Weights of a small GPT-style language model, trained from scratch on English Wikipedia: width 896, 746M tokens.
MLP neurons of a small language model. Each row is named by its layer, matrix (down: output weights) and neuron, and shows model dimensions 0-127. Each number is 500 + 40 x the weight over its row's rms, rounded and kept within 0 to 999. Numbers have three digits each.
After each neuron's rows, "raises" lists the tokens whose logits its output raises most directly, leaving later layers aside.

L4.down319:436529498584433552481482497524537464502472512523482524601458546498492586490459469512436482526479488475574538499515511458521488495511532561505591539471501485592509471513460533539535576558496491482456463444471502469523431488514487521451476513445461507448468476472415469417477562472449503456510533446610495432502452481460514519446470534464593546456499462545498463499505524489532470537518
raises: "ar", "ars", "als", "at", "ated"

L4.down1274:519502464611494495537504529444449610535499510566491531519551510578511453497439543528538478580468484445579592544519500528476494511521464524501538581413574488424508533491503449457506483559499506512433495520492455540531409519454526439591528455478539465491448500499441482406530547489485502493468543500502455541478516480444471475426489526474517475498495499488504497451534458508480480537453
raises: "ons", "on", "ond", "ob", "ly"

L4.down373:505518489512467481488500428504481490569544529460492562452537504509472470516506519491478516516528487541519555441548517544614502421486439456527511470475507456564502495547436521505453563477548521534489443478466512532442440515470464499482467514483583520479449590470542510544503468532456501514507453475539449534550439491425486603560490541469509566564588550456479444494518510502468524390581
raises: "e", "in", "ing", "ard", "ings"

L4.down2481:533536551488575508570565555532448543582525481443473431538494528542515526472570563413511472472507510511516540512532542554497465480493464497514543480401464412531467534499522503529484520550493452452526470449519413426556517482519580562509491549433476489502459484576469530514554501479471510561476506534540505554527468484494411484430485512532478474481493512515524477475516503534468580507509
raises: "utt", "emor", "em", "a", "ated"

L4.down1208:483474429503469530499484534464502501492564521523433426468428474526481457448452444486517479583482494438515501559557588496446462537508467519504518501597450498539474527531518490539441472464516503435474478476556490542487514473472493538469427493498527450497469548512482459469551540499493451453516502496471544426475500435469426546483522513474567501469494503428595490462511502503463551415491
raises: "ial", "and", "ond", "ation", "ander"

L4.down3000:497497526572512509473470549509457516449499448524560473548438445488493501475553511546566491457524453545511502463512577505523546510531453534511500524470611455414571460545610492522489562488509521491470544520458513467507461475532514506488497518521446496480500489536530571453532454500503543465438524377537526532448480516441520510583512512469505546578569486470462520546516517504427462505463
raises: "za", "ze", "zi", "tern", "cha"

L4.down2663:498479607526498477475475492517542448570492567484470554527448465489513513469475578520489482456533488493538566562490504563468530486474501469479460490414472541572500514522507447569526565529423556547490569552501468545470461533516514496531511476450395538436460526468488568479572507457476518534510519566510514536550540560503474547501527558440488552582489504462460476427523489504571534469476
raises: "o", "na", "a", "n", "no"

L4.down3548:452488499496512508496476497512468544489501472498455473498510506501518478492514569477487523538514561474536434573497507482415519514505488472484516582712505461491513528486447558508526463504553499505542523509501487491506509512468499467461451517481514440483502500496510487455503477491488459447443468447451506457524510536515469440509522513487496508481492438510518476520508479508523469727532
raises: " While", " However", " This", " When", " There"

L4.down399:503542465520499522485493465501552485475459509516480574546511494486512554518529470421480486519521438501459474530548520467543470504471462468434478500477534532519492468529430534482422547439536527397561489488502527389470520573489493445472549536462520524478490539484481492535476389475474467508439485542421488547506542485506522485541430547471544434523472542525542502568461544481541485381526
raises: "able", "ability", "ables", "ivo", "ory"

L4.down1566:506437532554486485493516502509511430508497476505546492467491477506486529498554485496515500565522508414519538474470529462477511529530518493470478569624535475456490532481506548467469492516430502540518517552492483495469523514469522515469438482503467485549529528517495527486515508543498511481471519478473558518529512529508493509526582488470522515490469481524500465516527507527501479597536
raises: "====", "===", "==", "There", "Since"

L4.down770:471534531548471430532496548481473466511547465556467531480475515529482503529538511439478468531444556506554589472543465463455495448580497481554487556382557445552495412601420506521473482525514513525444472528510481498513539503507460488493483507535494477479503440455467434438541540523523503548544458514480531487524508488382499572485502499428465466494485487467477436501557535488431477514545
raises: "ons", "ée", "ones", "onic", "on"